Weights of a small GPT-style language model, trained from scratch on English Wikipedia: 1327M tokens.
MLP neurons of a small language model. Each row is named by its layer, matrix (down: output weights) and neuron, and shows model dimensions 64-159. Each number is 128 + 32 x the weight over its row's rms, rounded and kept within 0 to 255.
Before each neuron's rows is what it responds to, as a language model described it from the Wikipedia text at the highest values.

Separators between numbers
L7.down343 [122 159 133 143 106 111 129 184 136 130  98 150 129 109 148 110 172 145 107 129 133  97 136  93  95  75 119 149  87 165 108 147 166 129 138 102 170 116 152  91  95 112 149  97 217 105 121 145 180  69 132 128 125 172 164 121 130 167  84 187 119 123 147 144 152 185 138  74 147 172 209 149 141 169 110  73 112 149 145 113  76 134 137 146 116 103 107 158  86 191 111 102 134  71 105 125]

Trailing numeric digits
L7.down1989 [132 180  18 138 102 152 155 107 171 136 144 156 161 112 144  94 107  77 155 140 100 132 153 124 130 107  71  73 217 126 189 164 191 111  99 103 155  92 128  74 144  68 107 144 112 154 120 109 143  92  89  90 167  48 184  67  89 105 142 148  81 130  73 119 130 143 135 119 154 140 114 151 145 155 142 107  93  91 138 113 130  91 153  91 172  89 151 174 106  85 114 134 196 109 111 171]

Prenominal modifiers after articles
L3.down2030 [136 110 103 161 115 151 139 122 147  99  67  71 141 160 148 100  78 165 192  85 171  37 134  85 118 175  98 141  93 141  79 124 207 178 131 123 105 151 171 124 143 128  84  63 135 130  98 141 142 124 212 103 128 119 129 152 101 111 162 123 123 101 114 167 115 159 165 100 143 138 163  84 130  46 145 137 181 131 137 114 137 120 102 167  70 125 167 128  95 107  93 148 122 109 114 165]

Mid-word continuation pieces
L7.down259 [122 109 110 108 189 100 164 113 165 118 144 125 167 111 207 110 114 168 166  88 188 134 126 159 109 138 150 118 145  78 142  77 138 118 174 139 124 102 144 115 122 123 134 159 138 136 110 126 117  77 128 138 104 112 102 141 120 153 102  67 100 141 130  71  98  88 121 170 140 123  90 195 137 103 157  99  96 141 107  92  98 166 106  95 138 100  69 127  79 108  92 141 170 127 104 109]

Word-start and prefix pieces
L8.down908 [116 152 102 144 112 154 153 118 115 113 172 109 176 145 173 116 165 111 143 168 138  97 163 127 105 102 233 108  66  91 147  98 121  63 110 140 104  70 183 100 149 126 144 116  93 118 151 161  81 117 106 118  92 148  91 135 123 119  67 178  75 153 122 137 143 105 154  80 107 126 150 210  86 119 108 143 105 133 115 146  94 155 144 138 193 151 146 110 134 149 113 102 104 166 105  87]

Prenominal modifier words
L8.down288 [144 114 192 105 140 137 121 114 124 102 115  88 151 138 165 182 103 118 146 149  91 122 171  85 135 102 100 133 172 102 115 122 145  93  47 181 137 142  98 105  97 137 135  87 122 146 126 117 114  38 103 141 170 135 176 111  79 172  92 139 111 101 153  86 146 122 106  98 144  78  97 117  51 100  97 167 173 197 152  89  96 185  96 160  92  96 137 117 171 124 121  94 125 147 162 186]

Comparison and analogy words
L8.down264 [109  62 129  79 165 193 140 159  98 135 102 113 158 169 121 162 123 182 158 178  92  96 176 103  96 119 168 117 154  97 119 138  89  99  93 117  89 163  92  97 146 103 185 129 101 221 153 129 127 161 132  93 135 153  74 131 110 154 140 135 126 150 124 148 130 117 120 148 145  54 125 105 114 164 191  87 108 136 142  90 159 164 158 113 119 170 103  81 132 154 102  81 192 159 132 101]

Football scores and stats
L7.down7 [141 137  76 109  96 142 181  74 147 109 122  98 148 218 137 185 167  99 149 113 113  57  92 131  98 114 181 163 147 138 128 143 101 136  96 121 138 108 152 111 127 154 141 112 106 123 171 148 116 174  85 129 121 159 136 127 163 148 118 115  67 175  76 119 102 165  72 131 190 139 186 196 114 135 142 119 165  84 126  90  86 158 125  68 210 138 116 120  67 163 110 127 114 140  75 126]

Complement-introducing prepositions and breaks
L3.down659 [ 95  98 120 125 164 133 137 161 126 123 172 102 135 160 166 145 216 109 142 100  82 128  93 137 133 147 111 166 172 113  68  98 146 132 122 100 122 134 122 116 129 135 130 151  93 113 175  93  91 113 106  90 181 128 135 142 153 126  83 159 115 128 100 154 171  95 161 151  91 117 103 133 105 106 184  94 130 110 180 150 102  70 181 170 120 122 142 101 148 150  85 112  82 121 143  71]

Separators after numeric cells
L8.down1121 [ 89 138  99 100 143 175 151 148 161 145  94 131 198  93 102 121 113 103 157 136 153  96 147 168  99 182 128 114 125 100 117 106 150 107 176 109 157  97 163 138 151 201 150 150 157 146 149 137 136 122 145 140 162 109 116 162  98 160 187 107 139 163 135  99 137  23  99 144 111 154 156 151 192 154 146  99 188 109 120  50 139 119 197 140 150 107 106 145 114 105 132 105 109  99 120 153]

Modifier after article
L7.down1021 [125 139 123  80 160  75 101 143 158 132 118 134 143 135 124 138  86  73 127  59  92 102 179 126 140 137 140 122 153 160 148 105  97 168 124 114  92 154 104 136 134 139 145 116  95 184 171 144  92  98 132 153 174 146 158 183 139  97 135 202 179 119 193 176 188  97 147 131 172  99 121  84 106 168 208 151 172 145 178 120  99 127 127 136 123 162 156 150 204 138 109 148  62 141 162 144]

Mid-word continuation pieces
L8.down1383 [ 96  69 107 174 119  69 130  90 182 135 148 172 143 157 111 115 123 128  93 139  77 111  84 136  85 176 119 115 172 137 114 114 114 114 115 164 123 133 127  58 153  89 116 218  68 126 107 102  87 144  96 163 115 131 134 147 171  78 133 175  87 125 127 151  97 155  91  89 135 154 158 102 121 109 123 134 130 123 151  79 138 152 189 207 141 168 150  84  86 100 140 144  69 106 125 115]

Range and pair connectives
L3.down385 [ 86 119  95 152 143 151 117 125 151 149  99 177 162 118 121 124 178 142 133  77 129 150 124 151  94 132 133 100  72 104 176  89 106 142 125  70 154 131 146 135 123  79 131  59  95 133 105 164 137 170  57 117 130 125 138  87  82 127  60 158 112 152 119 119 146 144 149 100 139 130 130 204 144 119 113 128 157 194 127 110 120 111  60 181 164 114 113 175 157 159 158 160 142  73 128  99]

Abstract noun + "of"
L8.down594 [141  63  98 141 164 188 125 121 142 143 136 143 131  99 114 138 125 191 102  52 140 101 107 106 105 136 133 160 145 130 117 171 116  98 107 155 236 120 137 149  93 157 118  47 127 133 132 129 173 112 154 113  90 148 111 171  85 156 119  65  69  83 145 164  96  91  93 138  71 119 105 146 151 116 140 133 141 107  80  68 149 135 104 102 119 131 136  65  56 153 118 104 185 168 128 132]

Preposition introducing topic or target
L7.down326 [104 114 170 110  95 185 149 152  77 120 177 105 144 119 130  97 126 141 161 172 131 157 137 118 147 146 127 101 128  99 145 157 115 144 125 106 144 172 122 198 118 115 179 100 104 100 120 115 113 139 190 119 132 118 165 151 118 123 133 167 163 210 179  54  92 116 165 125 138 127 178 111 155 160 107 127 117  70 119 141  66 157 164 136 144 132 144 141 175 163 133  86  72 118 123 154]

Inner pieces of names
L3.down1331 [178 139 202 149  92 131 133 141 106  89  96 140 148 129 129 134  95  24 165 102 178 149 163 120 130 103 155 169 122  83  68 140 128  76 141 162 145 119 112 122 109 159  61  87 127 104  71 162 186 142 122 111 114 115  80  96 124 133 164  44 186 126 167 114 174 120 112 159 129 120 116 152 144  95  95 120 128 103 165  81 152 130  49  96 120 146 124 106 190 145 147  85 124 103 130  96]

Decimals and table cells
L7.down1190 [ 98 143 162 166 114  70 129 108 119 143  92  99 155 115 170 157 111 145  94 126  99 143 113  86 151 106 112 146 140 157 122 151 118 141  99 119 119 134 131 125 153 121  99 188 117  95 124 179 140  99 128 171  76 121 126 167 150  89 156 139  99 124 113 123  94 130 184 166  77 164 172  84 115 125 130 120  63 105  90 116 117 158 110 187 130  91 124 150  81 108  97 120 101 147 100  93]

Post-name descriptor onset
L3.down906 [120 159 128 139 101 202 159 132 121  66 171 169 123  89  58 165 167 135 104 194 105  88 107 104  83 133 110 144 134 126 119 150 139 154 179 131  81 180 146 127 119  91  81  23 154 158  93 126 132 131 118 142 128 122 136 158  96 128 114 131 135 116  38 123  85 142 118 113  87 139 129 133  95 152 164 127 154 132 126 127 122  99 102 144 153 149 129 137 120 159 121 116  97 192 107 119]

First token in parentheses
L3.down1563 [110 112 115  76 117  90 137 115 142  79 133 163 106  90 141 125  89 107 153 115  81 113 148 146  56 150  66 130 151 112 120  80 158 139  82 166 159 196  60  85 119  97 118 109 136 181 111 135  95 110 111 151  85 169 128  60 128 157 150 162  75 132  93 124 159 150  61 223 158  81 142 155 154 113 171 187 119 136  99 191 130 131 151  93  96 160 137 106 125  81  68 164 145 181 147 114]

Mid-word pieces of abstract words
L3.down92 [190 116 149 157 124 192 107 145 112  87 167  90 126 123  98 155 203 102 142 158 120 128 104 145 111 160 172 162 118 113 136 125 152 118 178  88 137 172 144  84 145 151 141 137 100 208 105 145 113 150 115 141 133 113  99 132 165 134 149 100 109 143 163 174 157 142 149 145  76 132 141 139 104 107  88 133 195 119  88 137 119 162 163  90 127 132  67  69 119 122 133 126 153 138  82 131]

Mid-word subword fragments
L3.down460 [145 115 104 153 135 134 112 129 129 110 149 147 136 117  93 127 134 134  82 175 174  92 111 120  63  82 139  75 126 154 148 171 137 145  67 126 122 124  86 106 155  69 129 167 206 107 103  92 127  90 159 127 149 100  94 106  55 137 149  82 133 120 160 111  86 147 134  60 145 136 121 108 115 145 132  91 127 119 137 128 130 113 122 199  50 178  86 133 115  56 205 182 148 129 138 110]

Name fragments; birth-parent links
L7.down258 [117 128 177 109 104 130  88 143  58 154 119  87 113 101  85 114  83 128 139 141 168 141 141 115 108 154 108  81 116 143 162 118 115 182 103 121 167 211 114  88  98 136 101 143 132 150 169 121 106 116 136 180 126 141 113 132 122 119 128 234 124  97  74 112 111 148 129 141 150 111 109 153 158 127 113 131 125 145 133 108 138  73 130 180 172 100 137  95 166 155 198 140 185 111 136 107]

Mid-unit continuation tokens
L8.down1999 [163 139 135  96 133 175 107 117 151  90 144 147 135  99 126 116 155 137  86  91  86 118 189  93  80 123 106 152 178  97 119 119 124 158 159 139 132  87 107 123 118  75 137 139 112 167 120 197 178 142 209  88 184 106 127 152 106 208 120 112 136 136 107  90 140 152 179 148  92 110 119 134 135 191  75  75 145 159 160  86 170  90 108 149 124 127 117 150  87 143 113 145 150 122  82 142]

Tabular numeric cells
L8.down1326 [141 202 114 163 139  99  68 104 115 127 164  96 117 152 170 172 147 130  66 120  75 147 123 155 127 125  91 138  80 154 126 162 131 114  99  98 129 102 142 125 122  54  82 166 174 150  71 100  89  96 142  95 132  76 133 135 133 164 150 145 135 189 119 113 134  91  84  96 127 160 124 142 174  97 136 130  40 146 162 127 186 153 150 118 164 133 182 209 135 150  70  56 120 131 102 126]

Indefinite article after verbs
L3.down1974 [116 151 227 105 112  83 119  97 113 141  85  86 100 135 118 111  93 156 151 161 138  68 100 115 121 224  71  80 109 146 143 122 121 136 126 169  93 134 164 167 152 142 147  44 175 117 136 140 142 136 118 149 144 160  74 163 141 115 162 196 163 143 141 155 135  97 199  88 130 118 113 151  75  93  94 185 112 128 112 111 154 150 128 187 168 124  54 158 152 117 105 181 112  92 140 150]

Mid-word subword pieces
L8.down1109 [180 116  87 133  99 151 123 143 119 170 124 109 139 116 127 122  87 138  59 138  98 123 168  79 157 141 110  96 133 149 154  72  90  89 109 141  84 104 148 174  85 168 136 130  90 132  68 177 170 130 149  83 119 105 138 114  82 176 133 118 126 122 151 125 145 150 173 151 138 104 128  65 142 133 108 154 123 126 130 114 192 161  88  77 120 108 166 103 146  91 174 156  84  75 125 128]

Stats table separators
L3.down1995 [146 133 119 157 104 128  97 150 153  87 112 156 117 133  91 141 143 118 127 113 143 128 110 139 102 143  92 239 127 108 107 201 138 170 169  79 155 142 139 119  52 142 158 125 144 100 140 144 132 109 154 111 129 137 206 103 118 223 139 107 107 198 103 121 142 104 100 152  98  95 139 138 122 115 129 164 141 129 151  89  67 178  69 132 131 151 173  79 148  60 114  96 129 112 124 112]

Mid-word compound fragments
L3.down859 [134 139  82 158 106 160 132  86 138 136 115 161 159 150  64  86 125  72 127 153 135 125 121 138 119  91 163 132  64 189 147 121 119 129 130  99 156 158 122 145 129 207 139 102 156 183 128  49 122 115 100  76  84 179 163 119 127 125 128  79 158 153 155 147  77  67 137  92  55 121 108  64 138 134 148 137 125 152 114 115 171 139 118 151 116 109  99 114 109  88 174 152 137 177 131 199]

Post-verb prepositions and articles
L8.down132 [126 134  36 104 134 142  70 108 118 150  61 149 113 114 133 217 142 127 111  84  91 152 143 101  86 122 134 147  82  89 108  90 115 130 133 120  72 144 107 167 118 162 135 111 163 167 137 152 114 126  82 136 161  96 164 107  96  93  85 163 116 149 163 173 115 143 120 117 145 138 153 145  94 122  65  86 120 101  64  58 153 139 193 127 111 162 159 148 122 142 168 162 132 134 171 156]

Structured-text line starts
L3.down1369 [102 132  87 119 148 116 161 144 201 140  95 120 150  98 136  96 141 121 150 147 126 147 122 137 157 115 100  96 125 130 123 131 141  74  93 133 136 155 158 142 122 171  68  87 117 143 134 146 113 124 160 173 173  78 138  98 172 132 137 172 106 117 169 148  97 124 121  98 138 152 129 198 165 126 156  96 146  93 143 148 104 110 146 150  75 125  98  69 162 131 168 192 157 131 170 163]

Comparison reference point
L7.down922 [150 110 131 130 168 135  36 125 158 134 111  83 127 155  67 111 109 103 139  99 102  69 177 160 142 127 213 145 136 138 128 180  96 121 143 137 132 155 102  54  93 109 164 131  39 186 179 139  96 114 124 111 151 108 132  89  32 103 146  71  89 103 103 162  99 113 143  73 154 105  94 116 167 108 150 107  66  83 175 144 125  89  98  81  93 158 112 130 116 149  90  81 128 175 120  98]

Final piece of names
L8.down607 [108 135 102 149 186 112 175 136 112 104  84  48 117 116 190 140 141 135 159 104 136 168 160 122 128  93 153 153 115 140 101 152 178 156  93 137 119  64  69 143 135 100  88 117 110 126 156 108 171  84 121 103  85 120 104  99 164 136 151 132 124 137 116  96 129 123 181  87 117 124 166  84 120 104 191 143 177  94 150  89 148 130 114  97 124 124 115 121 107 130  94 160  71 135  48 216]

Connector after noun phrases
L7.down574 [160 107 147 114  87  90 147 100 125  29 139 140 118 109 196 111 121 131 170  86  61 134  99  94 105 129 143 110  29 142 116 186 164  95 139 168  84 116 122 120 171 155 142  95 124  88 162 145 112 169 165 101 113 122 178 153 101 214 111 154 128 112 165  61  84 135 114 134  84 108 139 110  72  71 109 126 153 170 110 115 126 154 105 145 140 122 171 113  77 177 118  66 198 158 108 132]

Year digits and section openers
L8.down1474 [ 75 128 167 145 185 137 143 133 108 117 138 103  81 184 130 157 123 187 150 115 104  99 137 145 101 152 118  88 164 150  75 123 132 131 116 164  93 163 126 133 145 127 157 120  94 161 111 103 110 105 127  94 148 110 118 114 107  91 125  82 102  84 153 124 217  86 135  76 127 127 162  80 172 103  92 102  72 158 159 142 138 126  69 157  78 142 135 122 186 157 138  66  79 116 131 179]

Second word of names
L7.down1365 [102 138 100 117 169 139 154 142  95 131 116  74 127 153 113 149 123 167 148  15 163 138 110 138 138 161 147 135 115 146 122 124 179 114 116 135 144  76 114 108 110 150 158 117  75  98 139 142 209 130 116 111 126 141 147 102 143 117 121 190 142 123 140 102 119 138 122 147 125 173 134 171  55 103  80 128 183 189 119 152 146 159 152 141 112 129 163 135 113  98 116 120  90  54  62 120]

Numeric table cell separators
L3.down1118 [108 153 156  67 175 170 133  97 128 174 122 169  76 120 149 123 115 165 156 136 134 143 142 132 155 155 121 113 166 106 170  71 112 160 112 142 166  95 106  66 150 100 129 178 151 170 114 125 137 170  96 166 117 104 108 178 101 134  57 164 154 146 124 163 156  91 142 139 144  49 117 152 124 100  86 133  80 168 109 127 162  81 160 183 136 111 187 175  90 198  71 110 129 172 105 134]

Mid-word fragments, table cells
L7.down1863 [104 122 198 109 109  64  27  74 156 159  84 146 124 165  77 143  74 135  84 170 160 104 151 198 111 161  33 144  94 133 155 121 133 115 115  90 117  82  90 126  98 167 128 126  98 175 117 158 157 115 114 211  99 132 114 138 129 115 143  61  65 153 154 165 131 138 107 126 123 153 112 172 147  80 120 105 114 114 141 181 100 170 107 152  81 146 119 143 136 113 168 123 130  86 133 150]